{
  "n_layer": 10,
  "d_model": 640,
  "n_head": 10,
  "n_kv_head": 10,
  "head_dim": 64,
  "d_mlp": 2560,
  "vocab_size": 32768,
  "activation": "gelu",
  "norm": "layernorm",
  "norm_place": "pre",
  "norm_eps": 1e-05,
  "positions": "learned",
  "qk_norm": false,
  "attn_scale": 0.125,
  "bias": "none",
  "tie_embeddings": true,
  "parallel_block": false,
  "init": "normal",
  "init_std_qkv": 0.0191,
  "init_std_o": 0.0,
  "init_std_up": 0.0191,
  "init_std_down": 0.0,
  "optimizer": "adamw",
  "lr": 0.000499,
  "beta1": 0.95,
  "beta2": 0.95,
  "weight_decay": 0.22,
  "lr_head": 0.00335,
  "grad_clip": 1.0,
  "warmup_steps": 260,
  "schedule": "wsd",
  "decay_fraction": 0.691,
  "decay_shape": "linear",
  "final_lr_fraction": 0.0,
  "batch_tokens": 65536,
  "seq_len": 2048,
  "doc_mask": true,
  "train_tokens": 561000000,
  "steps": 8561,
  "dataset": "wikipedia_en"
}
MLP neurons of a small language model. Each row is named by its layer, matrix (up: input weights; down: output weights) and neuron, and shows model dimensions 304-495. Each number is 128 + 24 x the weight over its row's rms, rounded and kept within 0 to 255. Numbers have three digits each.
After each neuron's rows, "fires before" lists the tokens most often just after its 100 highest values on Wikipedia text that the model never trained on.

L5.up31:160133131143110098147161162124148138125146133096132114107152174140122129122135124149154096139098144131151147099128100136156188115119119147110210117132104107095110166128116125163096147135146158201128152105123166093120146161103100098119141113083105137090141117168159101114114154121124117175150095123123163113143128113148105129088130121096143151147127157103154075096106141114111099124110142083148095115167139134108160136125125152113136137111131157134142135166166130176162090106080122132075132156088145179150160075140179094129086120156141141130148102123137094124116143136151124146
L5.down31:152147085154130080148161135111157106115130139126146116149111163139074136091136120161148098125144142102107086108139130161094131129129093131085156171077095148135133141109123100103106116134119144148147145114113112111134134129123121132142089116144134150155132162144128149091153152128114116139112158125127113162166146095134130131158107107177161147135133116102117129080101145152091132117164120117147136145165093130138140135172129124113144112137100125156119143161108114123172132133132157197139075154131129143112158138131139123123155153123107133137161112122087111165153139138153138129
fires before: " ", "9", "7", "1"

L5.up388:160051105113136073150174102117130156119089118089151154084142127147110150154145160121131111143088151101126142126127092109138159135165150111128108116100096160129139164172136164104122099134097156118094102146152131128115093084138132124114116136116141080111157063115150149065118148142128162154141129167150126141110119150102177119157154155131140152153153116145088115157094118140112170114152092087136162121107128112117161119111133134139129094164139179119110110169105177098151115128149143155155137147137103160139116174149167134145141115092133144104091137130170131111131110142096117152
L5.down388:129137100113118101051137111141123118134060104131103140163160132166127128190148147137143091125114125136119151106104102134140109084129145136151150162099128126140136148114123142131098125137140134107113147152096116158155150077131136118148129121137166130128139126156142121130096131114107121122145123132140124139152133158126117148102152173079102095112083122143125152136144110144125120104149106068128166178117155107114144153114143147123143124154127139149103115106147128097157129125104116116160088174148127101111155153107187126136147141113126140111135141123140140112125088109119175130
fires before: "==", " ==", " ===", "===", " and"

L5.up1465:153145115151131139152143107136168144128115134091105137131112150146112152148143090097139127116100113131107102123121161139121172080106119164119113148092108102119144127111132129104149114145095133146121122178117132139127140109131132131055130094084154098100155161124123109101140087113153152126147095133154150100131104099134113127123153163135115123134089105123147123124146102146117112156119113137117136136112089127124127156097101089141124155102079143164089100159160093127143092116114126144085105154131123181122151094132174145104159137148130092129169122130127089137148179092179117135
L5.down1465:155119130128119145186159176132166132156175136114100120105158134129119169149156162143151093135101131158119122123141189172110130143113103124148085132120104084108084105127099108112125119197102142139087143148115155102156129102118139114092137141176134171137163161115148129137104080130127104108129128136142139120179104102154153136150165106170159147153076136145130127150138126119099134128141114125139164111113108109148098145124112122154170110131091118104129110174125132113127113125102103140107158142122136145136110091150094125104100168094133095129164123163109123114126113105158134125
fires before: " ", " |", " (", "N", "1", "\n"

L5.up96:121068086159099106156106088101157118088136122109098138154109132140097132138116137133143113148133152141093113142122125179115141184124110103116133118153146151080154154101146126103117116116155163137127125104112166112126152121108140129136103109113153118198115091124173127125100127141097133153078116060113109103121121135148136134143166142122120127098136146115170152118124129135160138096161117109140132137095163143148068127104112130156123111169124142108100110106110099128127145122150141183109118185095125149112139167163101136141112123093074120156128114152105115120126145131117124135
L5.down96:117134116103150128127124112131103119140102122140148119136093111100140136125144142149133105181142155094100100168134126068176073141099118176154164159128110153160135119155111123143152104106083148142118145107124116099165135128149077139128078150115163152066119126154124136158171136087109117113150143135172135130141123133140112132159085117116127117114161141123122164111118150159111154140125099124109144142149073105132141094130151140145119121131088106143137142166144121093133105108097123118119122107124183108151171120142171122094138123092116144139117148083115125114143100119126126133
fires before: "\n", "===", "==", " life"

L5.up2153:121141138148133107068145088150146108170127115129139138136133199134116174126121144079152142133132103091151145080124090137099185133176142116127148118114123149087135119114138134123151119196136069117148099149133117146129105113136162106177151150121142111137154069108180126099147119135113144152136141154144110170107142147144124136111075123166114114126147127100155151106093115123102093127105154097097133141164152122129105102139141079156118144149116117092136130134125168107105073119178113119139126135157119149083127121140177168151137137120106137119134153114149099138119177130161105187
L5.down2153:150140127106149100082115151106155146120123104130103122116102149108136116156107105150104121136124176118109135121116139147120128111136140102088138152190124109122104091098176113116116092126132106148137075149131180120115094095126144119105136151106128137092118118121109097113088075145153120170138137140144145082146091120120148101134132144126140187102078148140131141122144110143129128121179121185123095125125149127141113136105107111089124166126131165145159178144096112136167075115141124136149098134107175116128121136132135159129150163074148148110147137088152104111122124106130134121
fires before: " ", " of", " in", " |"

L5.up804:137133185172109137137135109145105136133097129121130149124116133123110142097144162131124165139166134129124106098115136102124113156130159097114193114084125106093161141147133140143134100091134100129108131119084117155155130153106095144149121155147155135127130169127159122106174131127142160142110145130146127145075113138133145135159175100115140176102151093172122129108165095113109096112089088146133122176108084119162175144116137122097095137110113049127109131119111130131140135070134150122077159131149117108095098132154106116140119125154145135153076144121079130116122131151119126152
L5.down804:142130101171137130150117106155142105161129138089103122152113106126150142124113157171149055178200136114133117141114091101142126111120120123051104124137132188098151153097142144151084150142117132163093101137127150123106154159113159154171139163123104188137139119128130107129101144155101154107110159107080130109130130143137148104143112097161078137078155140103121090093144146122127136101118145172165130110155101121120079137078095116145127148119121128097120143127127135114141155124112142145113113159124097141113150078102128092120137127131089150092109097085130132152120123140166141150
fires before: ",", " of", " in", " ", " on", "0"

L5.up1053:073181125099118116088130111163127092128092139150123123103138122159137128098115166148124135101110117161126058111079144133123153133109133122125144152144116145145110172132161146081131108134137131168128143127137103113092132134110104104112136097118116156137115130134132140136180130142137130181131050145134146100115121162114119115125096135112127145121051133121151073095134166137147127190149125144143169135102119104130148149111126138144104110145087138111112115176130116170138108135151125119127103131148164159110131145108147132122156114138154146155149134145147101153119166142135112171
L5.down1053:174131145139094117100140143147153171143096134128144107140112115154131132136154138100090126131153154137118155170092116137124142100151095137141095133107108107105141102111122137120112164145146129142142113099129109101155173167153110123088122111152138146117161125147154139157107161159131116156157080162166143150115146115119113156083146139133144143123112147137107124133178102135129135139120115141128154169108110132123120156142150116158168136145128096121120092172176138154123178128110121119131218152126118140113084146102144176079138115111152131128108149136085136122103146115112132090
fires before: "N", "°", ")", "″", "8", "0"

L5.up27:128103124142113130122117093114145082132126129120134127101165121102115153140161083174156141163149144179137117102132143117115181161159104119108147125111111117120122106144105148131139109144104124161136129168094145119142094075130140111130136125115142129168121122127131123093108142118120134157145127118141115103125102152078144183113095122114120151138106124150092136139122133109136118160143121134115136150151086134025116158099104079107164125125158158106120120093132124114096079121128147110115116113162147148157170117153134140151123123143138118130121122144096093086138150137137091128
L5.down27:103075111154119150092138079134117109133151120121122132132133096124081145156146093176123129160132152159133147139127128116123136134161084115130095174127121120138136118140111139109149100119125142152124168126091141098123106138125155114143093167166127120138106081096171158129103117137145138122119130085128081121169108165094108138120097164153093118144148113119138173136119133096137123152160124108104092148115119141112143122125148131143136114165155159094092121100060139113066122141123100107115092131104126132160165137165138149139161112131117119128111133149082121118134147135185119146
fires before: " |", "′", "″", "7", "8", "."

L5.up1757:131122157098159147135101126162142129172082124123107110166122152090167141151120177108172166139126162166125113134098144137133160143120138151113178138152126122107164156120145139123124117116131109113149127133133154109082128156116142122086134065105141093141138111127129109119131128119081131151127048141095131120119116185066099138108103134086128168108116083125111130110164122110110144107128153158086190164155158129128089135100146107154125152127123127089129096160158083107131089149130154122088104140141150109147126139155109161093150127139132148139123128129148128104140147094165151106
L5.down1757:107114083123145097155136115159139130154163090109111123136109147168139113183183116156094150132079110151141169169111152139119126124170104121161148084122126121111125134144146134130104134107168139132115135122117118128131141155136134121139134136135152135124146065128064147102118122122094111154096123121184132145118092122151155133109108157143119131146107127142136104116090137129078112164160142079121065102152170117125124105097125120156069127179120143128096139141100134138135164066156107109175158110140113168093156106124126104101116175118120124091118131143092128121112134157118130129
fires before: "\n", " and", ",", ":", ".", "-"

L5.up153:149096108136200132154098114116139108117130152141120132088123139162113158140095153123180115150161127125099079156119150126149137155151141125140138144129142096128148124118123118113121115133120098124120160163152149119088122114119153120116118115128140165122087059122116097138111109127135146132166106111099118159146134145102148171138141111094181154129150140142096133126142108192142124143116139123146144143100107105150101101058124107106095163126113138109106187170079092109141109148143159126160117137095156115126183141129114164108110105119162078116118139132096111131144119107124141109
L5.down153:158091170114110115150102100114131168125119101160128125116100154092159134128119121135089157106124172109177126155149110157114116135156103087124107150130151120153138133122128165123084149132111129113163118128182136151107163095117100145116132104101110119123132124147146068108128157129144158139149105122123161121100127118172083120154129137095136069154113109134171124148122092127161130165101138141144088108098102123104109171113128193157143124120162131151132104124133146141109131154126116150119107135135154043110093155138116143144111143102154119147127085107125108096124130102119101114
fires before: " a", " the", " an"

L5.up1787:141088096152100148100121169101128121125142104128156166117148112129146086144189140098131120097134159117105104129206099167142139177148121124109150173142124168158139105117129199136138137139141119129123129133091136144091109097139181131097141125143118160156118099108128132111127136131140084128117135087151148129106138099086169094136095130131149118131096089162146144132131121097155182148164129082093147147135158100111166091116137106126120153105148120134109124104111132160128127122124172117173122099128116125132141137094116152140157132139149155143126142112131147170145109121093133097
L5.down1787:136139123126129096115119128133129163134128100091133098113133117133159128103083136168158135126129139182150139125104142116119088111158137107170132117138142093149149126113115116130125156123137081079134127155113134096105119150101129124182122139142181059136104097134160077185067147131114137190191098096091133081157125132160138119161129125115166101085150124141143142119105159130162148156123156147104111109123097093131079141146085100077136121157107146126174101090125106164118155143093124101135114127101177147120100129207140138162139134132119094122168149084157101125137146141129130146
fires before: "\n", "|", " Party", "|---|---|---|---|", " election"

L5.up496:130133131089109112115128123119124138143130106132170135103132119123139166123112152137151082123129164118128169123115097136144160139172132158106138135124133103075124134128112164079093138147129138088134113116110155105131127105096118155148161130085154119109175108097163083108104130133122125171155105142127163148104152108074086121160130128106088121120102152123132124115107127117096196122159162132090091107154139128096136084117158157098116157131135166133136087159104117160130103137131154119125109108128115196137154126144114132125101132106114164167145135091163107101136109118089110141
L5.down496:123110105158103086137169088143121130138130132133089130125117133139120106103094105086135120131109178153140156150097105123135091119109173085134128129085130151175152149144133140103142144132111126126184138129138135134172116140146154099129113130127108133211137153152134162169131131168108128137124118106192092129116110151142150135139098104096174176140177131104120122155164103145157122142053117133143147149119107125158117110106127122119148113152130163121160149133113103104136151141104154155132110149123180141096107123171144139144136108108107133103134141129104120164092163127098138115
fires before: "\n", "==", " |"

L5.up438:097107119125133101154097132160141119149138127118114114140136098088098161131115121117120129136133185129085144146153106139141144160121130160090087116111085173144124153155161184144123101103171117130106153090125109096105125128112110141140081131136169137141111088127172121114113154117119145171112150137129153134118156159104119118128145158094153120132100149161111112151098131163154125140147131128103130114104130111176122101137143122094118136156144174093136119150084122112108099124148119113129124129106120144112129108125126124157121139128105145125100126150120116094130132141115126166
L5.down438:119151111110125168145116123113146137139085122123096074101117157078110155173120129160126068142137120141138110090130140086138115105094148130166132165108074140150104138151118123124156070138114109142100144149103148151100114113137148136124140104099118143111149150133111122146132146109118138058162146139151133107099106140139082128127123121135136131073147111105115145147132163113085104087132132099101170173077149139105121134138139144129162130110104130136190127133090110110114160143141128127169105134135150131124101110154114121136149118157082085119169097100162121160151102123109132110
fires before: "\n", " ==", "==", " and"

L5.up1165:151140128134129081094106145133145136113116169145144123081143120095107128171126105116101153112108116136150118120160122090169109147151202101107084142105125131171128164162149182106134120146121095149170180142153146134138110119085087114104133138150112099106107102138116081120184114125135134157184132144134133146120089143105135143154097125088136119102128136173095110150077127123149093122142144163138082148109129095109093158135158122123161139155111151119114100100127147090100118129181137134132055123172173110113144141119129116135097119156117155144085148144134103101138092111121112129
L5.down1165:089129068141085096109142143176112141120117138114120121104172092151152184149121089167100113148159133071143143121127113108192076142141169106115149137111142129119128139089140150133084098109121116101129155098091100154119127125096137126144135121110109114135154160109122113127107167135114103149149137132103156134110137140130069118166105111136152107115129107126089102137121143157117105142130136129120170140127132121080123141145122124054086121114136114159119124122166165104196117111123110122130083154133116155082124105111144146142135100155106153117111146149153153158130156106100092126
fires before: "\n", " "

L5.up194:165112116127106118128144127132113102093132138099107113126120111153139126111119114154180120112153107138124141088142105102097158169150117133119163153122120098130122139121155140127156094134132121176150137137122123139073114102115101115138127092109138159110129145129122154129133104088124125131159114081143193151121049127137140150088131151079142122138137155129152061168144154125158132126094127109134119106147101124108099107118153128115114190174099074108100125137121122139127127101136140100114149126135155112148135069134120124127082125158112108117159128116117116135155168117105111132
L5.down194:111118057121178120100141115104159124123085089126101133139107097150141171155161142086153107155124141083137113122149175108140137119106117143104116111120105124111112109117129106150134135140134124107115112135140166092130125083159124131155130112148096154082129129144140116095119143127122114116134127176108141150156148143169154131083145121173140169147127087162098158171155157217121106156126095111148108106084130143180111076131102168117114115118140126142065124148160127113137112115132113156149118105126102091146194138134151131160103151114099157109136112124143123159148160125103115113
fires before: " to", " by", " as", " for", " in", "."

L5.up1652:122105114167204137118164140148206140105126174106171124071140150122091067169136136140155080083133135121114100098151137143124138094149118094103142146154112129160131108178104140126140119123107152173147100157091205101126122083125147125127148158150119148125103129127155134122071133117101123143113138133141130117150116133154163142119139127138159128166151126134121126125124182134150128091156104097092137136118132164141150143129116105139116186115137170129139137150097156079159140109105138138136163121104135123158140142149155120163101160132125110144102128136122128117137122160103154134
L5.down1652:156136140080147089157135137123161135107113122120118129127106155134124178163135092130134152104066148161168129119101101120160145127159149147206077136124151094132108092154095156121106149107113135093086119108139087142124128114127125096162171104115140125113138148097107118182144093128151134103133131157122164142127106137089135106108103135151137098141088147165147145144181129143099133199133132102142156108108154088130130129088126165148142108151151145163114112105094181119095127157142124108160122112128134121105122160178101122112112111121126109107131112094144175153131131085136094144
fires before: "s", ".", ",", " in", " and"

L5.up605:150163082113131143135139186169144122093149117129157164093134071174120087165092126164181110152084075138135120082140130111152151108147095070114140112103105172119087125174114148114130121164108157131149095155142172122150103100114137097107147167168115103148140129154111122113132080087157154126156096132157145159121153104100148140138095139136158145158143132096149128130107116118119141127117110120106145134161083129118126136131123139113122126165118120204138160139133144101168152128136119122082083097145162163100111142092131117138103120053109138091108137132128137145152120145069087155
L5.down605:123113153112147132147146117154182184124111120148066116163104091140089116145146151095155167127129136144160122123130077180132114134153129144162132121122153140137116109168119148129128131181092104150148152137136147114140111103106134101152159091137128157105147155112123079166120161125143131124128104138103136154122124162115126156148157158134131126116081130166150135146113170125121154150094092112070126142133109071103117067116151130136143108124123153114098111143127113123124114133129095097102123136128154117089143133130150128107154122116148152105128101126176093174122139150106144169
fires before: " |", "ve"

L5.up415:148099081101102163125142120123133156091111084132125142116118144106078141143140143110056159145168129154134115129158117132153142110169179096116136134092097202139148118123096166109101090153110141101145140142126110162103116124124091141114145128118126121147112138137115174127175143130148126155168097114168115115088151078120116145207141128075130145136168116123111111156117188095150145114155124100120121112158152130112160137118120144103100118144106115083119131146085097086125125104173119129110125138167145131112106139088129104107118099146133147150107137137143105133124137152109138129
L5.down415:158112135127097137129121126138122116083164092113103163081141125143109141083122079138094087137143144116134140118129132152121149146121128093122127128171147143113138124132149154142144103124122128143102107184121098132124078144085122133152131100184118118115124133140063105193149102121136133172134081087132114088116136125071094162153069052112118114130139141131168118125089160097137113120114149145137139189155125154112118192088151152099085114149104141125125145176113112136138135151120142076141111108111132152124118127120160134133137136123097125086108149091115148106155109148149148123
fires before: "{", "bf", "text", " \\", "alpha", "\n"

L5.up1483:142113113128140127112089124179122151142126129131171144131156105147129113136116157144117198128117120132145140129124142187142118155145130046097122105119097137109130167134126120089096084133113125149115142166147137091123085125114126105097095150140130132127113074134131121124108130115147130149148141125131111146148140137131142126132104136095113144146122141163156140135130125122168118120138136147113113114096146119145142138148127114117139123174107087112132089145115098090156091161167111145184100141133146108104169157129180160114118105100151127126115159125153126146132159150156097170
L5.down1483:109106130143088084127111138181119137151119103137151120166114113120109152116101134088074137082164145137147103158151100119142093151118086128093151136122145159087117164144162165127095149100115126084142179143078092117178088141139113175097105136126129108089131115154154124122167175104110119149098133170138128150106131124138090128127102120117122119149121090154107107096147160161136082125102133121114153120138114145131164109129185186095117160124114101166097124143175129122178122118130141141138145124159119114087136159086166172134084114149153116115104176136133143138147133133096138094
fires before: "\n", " ", "9", " |"

L5.up1015:149163086138129102121112124071128125145143143156075129091121168145134110123129098118162133135101146146095150108161145153158131155130136126124098170111143112102101118129120089137105122126100141137146125116145089159134145115120121123116128109097112165118163130107126181108140116128102151134165103113102179125088130104115141162150136136180140130132130150115131105136109130139094126126120113147139155135147175126111110091138113128122120123104134130146121132138129122104127123121140122154153126145119161166087099146108110122113097126127151110140197135130149122144147111142081116118
L5.down1015:110116200100122131116137099124079109154148136101108119126119144180121156154147115122150156134156120137106120152102082114173116127131142102145189112116127136177178149124164119113121103120161121112128125089089178132158128130121105134140117143102147150104122136122199135135148152132114122116116146136084111142108139105150100143126141141076110132126098106116126130114153136167121163146146119138153125142118125153123184146108126101138114076101162140138200132088145157127124159134099117103146152141087095116142122113153155133136100116148100120106106157145137123147119112164144125162
fires before: " that", " the", " he", " it", " a", " in"

L5.up553:133121133100157123117160139137138124093072134106111110122106154137132139162133104101126098089097149168114059120130129078106107129157151139126111171137082164162113163110165107152192121166119137167123124115102103099115123077124129156105133079149100158140131161183109138100152155135141140122145121140117120149112127179100186152122119182145124114126130086107117120140163133138142126160130081094132127120093090106129145113122152122119132175127131115088138130155126172146152138085122157146194127148100107153136104170098110069121094093181145157109156144108123116137119144127080140157
L5.down553:114142149121156164178115127120155131149118117138102137128147105106133112129113163143149157098171106107144148152101151197138124164136124132137153099159122124126101104115124141153150148127140131147141096146153105118128184092062075086118111156089159135097111107134107129144100126141137144120123096142103145136109130153134075095155096140125096112140107156097147170120105163131109104177141142111096134158088125116133140138127121171138130114116140120149098125142113148105148151127118154114154137095142136113176129150130151158131100101149123110119126081123135130115094167103093160147
fires before: " of", " in", " to", ",", "."

L5.up1985:149106118169149148124143116125212095110130162103079136159126123152143176115158148134130133146102119145163133121138122141125124133124153115118153144139132115102134092127125120098145104158134159151126137163147187115135120103095143083086136136131112130145134164079150099118115114138152153159161074082136148076120141102145122177117154136127147121099115138146156106133146098135119172119124146132156149155063120153102113111102106142145126110138095141104113097145115108129120106121120153141091109196118129153149157141120167199128123112094155121123132114118099118144140127123142116143
L5.down1985:142116110172109166149149138127177125125127110102104111121104130138123121101129136138125088097142150146113102113142148176137119151126117105169185170134156141128130068097153091094151110126116159123131106116103176098158104134140158089096109127160133164095126144142080112187133108162116113120130057080121133109118113100173123126127144123091108118137113151126121121121128164138114151115105152083163168137134092136128097192122102121107113118143095126120132132150136086117102109141122130116119172143123138148114097114150142113143110131105125086135167125137083112120115144114171163136
fires before: " |", "2", ".", "5", "6", "3"

L5.up75:144093148171152155141139114137189151126160126117154145122140137165116136107178140115158117164121103114126146121150132128137117136180143040119121105114073124146120132106119111125100126162064148123124119200166148171135114071125112090116156134161156100162109153098125091136104147142147112130108125103145124136168131138154113144132103136136142161173138157173142140193162121111163132115148126154138122157101134099153118121133138067106130118160109127117161107135097089121135120165154142176155153156117137127121148124141122181109145134078142117136115129121159118129125146160177111154
L5.down75:131104154117187088126152105143131130141132098172135128120106114143153108132134165075100153125131107123131135102126093152120123124118157107255127120128153136126132090129120130166145115121099135132113147114123125129166090085143138134099135151155141134131132141121110117172143098096184140067133127131135057133136110110135101122128137143114109125161130121131116095057088146125131141134131121121131143119106139113130154073141168140121132112162146125099098126095142131174138116141111107139154111096150139076124145162086162136129149133122128124131081128163155153129147149120105058149
fires before: " ", "\n", "–", " +"

L5.up1150:143139112156067137128125120128140059122163106118098135132074140119152140143132089108161130169100117164136112168151156137133152162112156106094149147075111130155110143161129105136104140181128130132170097159164149128099143070133117129085147161118108119153086139105109119129152126092116103141114119139141149134074121096112102170153126114137134161120137083085143133107152133115173125121106120094116100135115106146118089106133129131096073133128133079177084123125155116110119075130149182097125126099096148162103110118122133102157096117109132157135138130167143103161143182151095107102
L5.down1150:094114080137122154111162092141147124132142127124140153108117114127129112217130130154129151127140192135153065157118126152114143137138163109114089114085110141112111101137143100117116149150081127142160102150131158111104130148151139101120136118137132151117129082110097127152120104107150112133107134087149127150127107097126146166169078129123147114153098137096118118140128147105094108120133106089130128131103111104116113114100152120130126153106099128113133113116107149130151105138146129090158099125085126092140100151132143111138105140092098147127092128145120136132180131100110099168
fires before: " "

L5.up2121:119103149185153157142144127127171147130120130117112142155092105151085089135143145123105112123082101157103104110122146174100141132129115161127151144159119121127094108110086100126178120175130172161130136146129124133104102136121162118138142136110143116189126125130125124114144138116147129147141058116141130107093164109130106205102141153110140140140106099131126112121107170101115157139126127104111176107080125109111107122107075128093134139112138149089115086171097090102144132128119114133117111117088156127108148121117128162097155127121122113127104087145117140128147132099142142176
L5.down2121:122154157146137100141137104106136154130130128133116126125137132161155135125114132140131133088104085108125122061148099161126142150138133124135120158202133157112116073120148128151153117129135153133150070162080176137145140137131132148131101113126107147146125132168151120148101096088116131135145113108087107113116096133161116118134093165076133154134151121147143137120143202101139118132141104106116132138117141153152087135146114143101141168134130116114094149128157131159109132137101106135110134101114121130125133149139090145123115134088131092176127120120097154113114147165130152157
fires before: " ", "0", " |", "1", "7", "8"

L5.up2301:121102136143163124108087186166106116125095155110139169117128166117145108138075141153150151168142164140113103158151129142139118129126156119103120139129123114141147157142190137154143178128104147130158151131135137092112158167096107120130139125093122146114078116114123094102112143107133130135114139152135184135096095159133111128135151172134180134130100141145086158134125114129127101140112111147130118159143139128146126110153108152131152141107123133107124105169127156160138104111131151114189144152100143122138167115094070141138124147120098137131113126114092135127120146112110114125
L5.down2301:120175135121115089117127090147117151137133141130150207127071091131120176125143096092092114104131145119159144130123093103119120075151109079187139110098107155109123141161124146107089097134120144158136109109096115125134142129143156115151089139166128099105128114140091137157133115155098136115105118137106140124120146140141110149079111126107147142123144146086167133146107120150126135133092169108109127113082112158086145107108129089144085129134115139117153113110141116111140110139130083146127137143156135118146088130137096083146096094093127128120167162151141169124118129146146147125
fires before: " ", " to", " the"

L5.up2446:097123124130116093090108134134109111119102136111140151129118166105133148141125101113133117115121137135112094096106100125087171154156094131113134108084127146097106104143139107118135122152118110174118124124188149114140120111104133111111169128112130106115115145110136126063172113127132148148123075145116114134154136138079116122109127155187128122135099134101118086099120097151099153136147117129126118100127106130132144078130165112125150147121146101134114130150110135126145058062122182109132111113089127170149106106122097111167099139137127152119132129156173118115152134126095098126
L5.down2446:100106176117098115162166093158106151130122113159131104199155145131119129168146119121137114109106125148164126141114127132121132182116141128086145136172110117114125141132110109097098094144128097110143115118122159133129100130098100132111132089130147091151123094146106146182067113117140115093141086064183126114136135080098168127152118117148144166121137128126155138132130130135148134108123149115114169147149133092130143139119113111136113105143154141163099113135120124152147113144172122104092128158093115164122173139153126097129130143122122160095117095160161150114107147114134110131
fires before: ":", "==", "\n", " ==", " and"

L5.up2179:124112092146146130127098140165132138141125104123176179083127121160110137191126137116138159107120130146128138125140115150133119109161116074116148112129144139077116171133131138135100096107125125137140143172153190134148100140126122122106103162144149098140091066114125098124105162142127120165167131109160162154133082123114123101156096125112119124126127127128183096090103157110186107125129140091079092118113155095115155099142118081122118173144136096097146102114117129105123099144179132149176112115138135106103174151127140138107108111143134148135112159112137104156152119111096091155
L5.down2179:100126104091113107138107124166143138145124120111138132140145126112120143136096090097096106096164135138127120125103124133167076147130069124094169124097161133119099136130130150112102134101145127127132140110059096102137140127127143125126114112124162124098141162097178113090138165105089132172108138148108169150131142138126046138143113103108125114153094083148116108112120135142126078135141158105078147136119111156145161142150133185068120119102138101156153120144175102113163107118111136141160122107155127149094122146074157152140113146137149104092107172143150110122135119130099134114
fires before: "\n", " ", " January"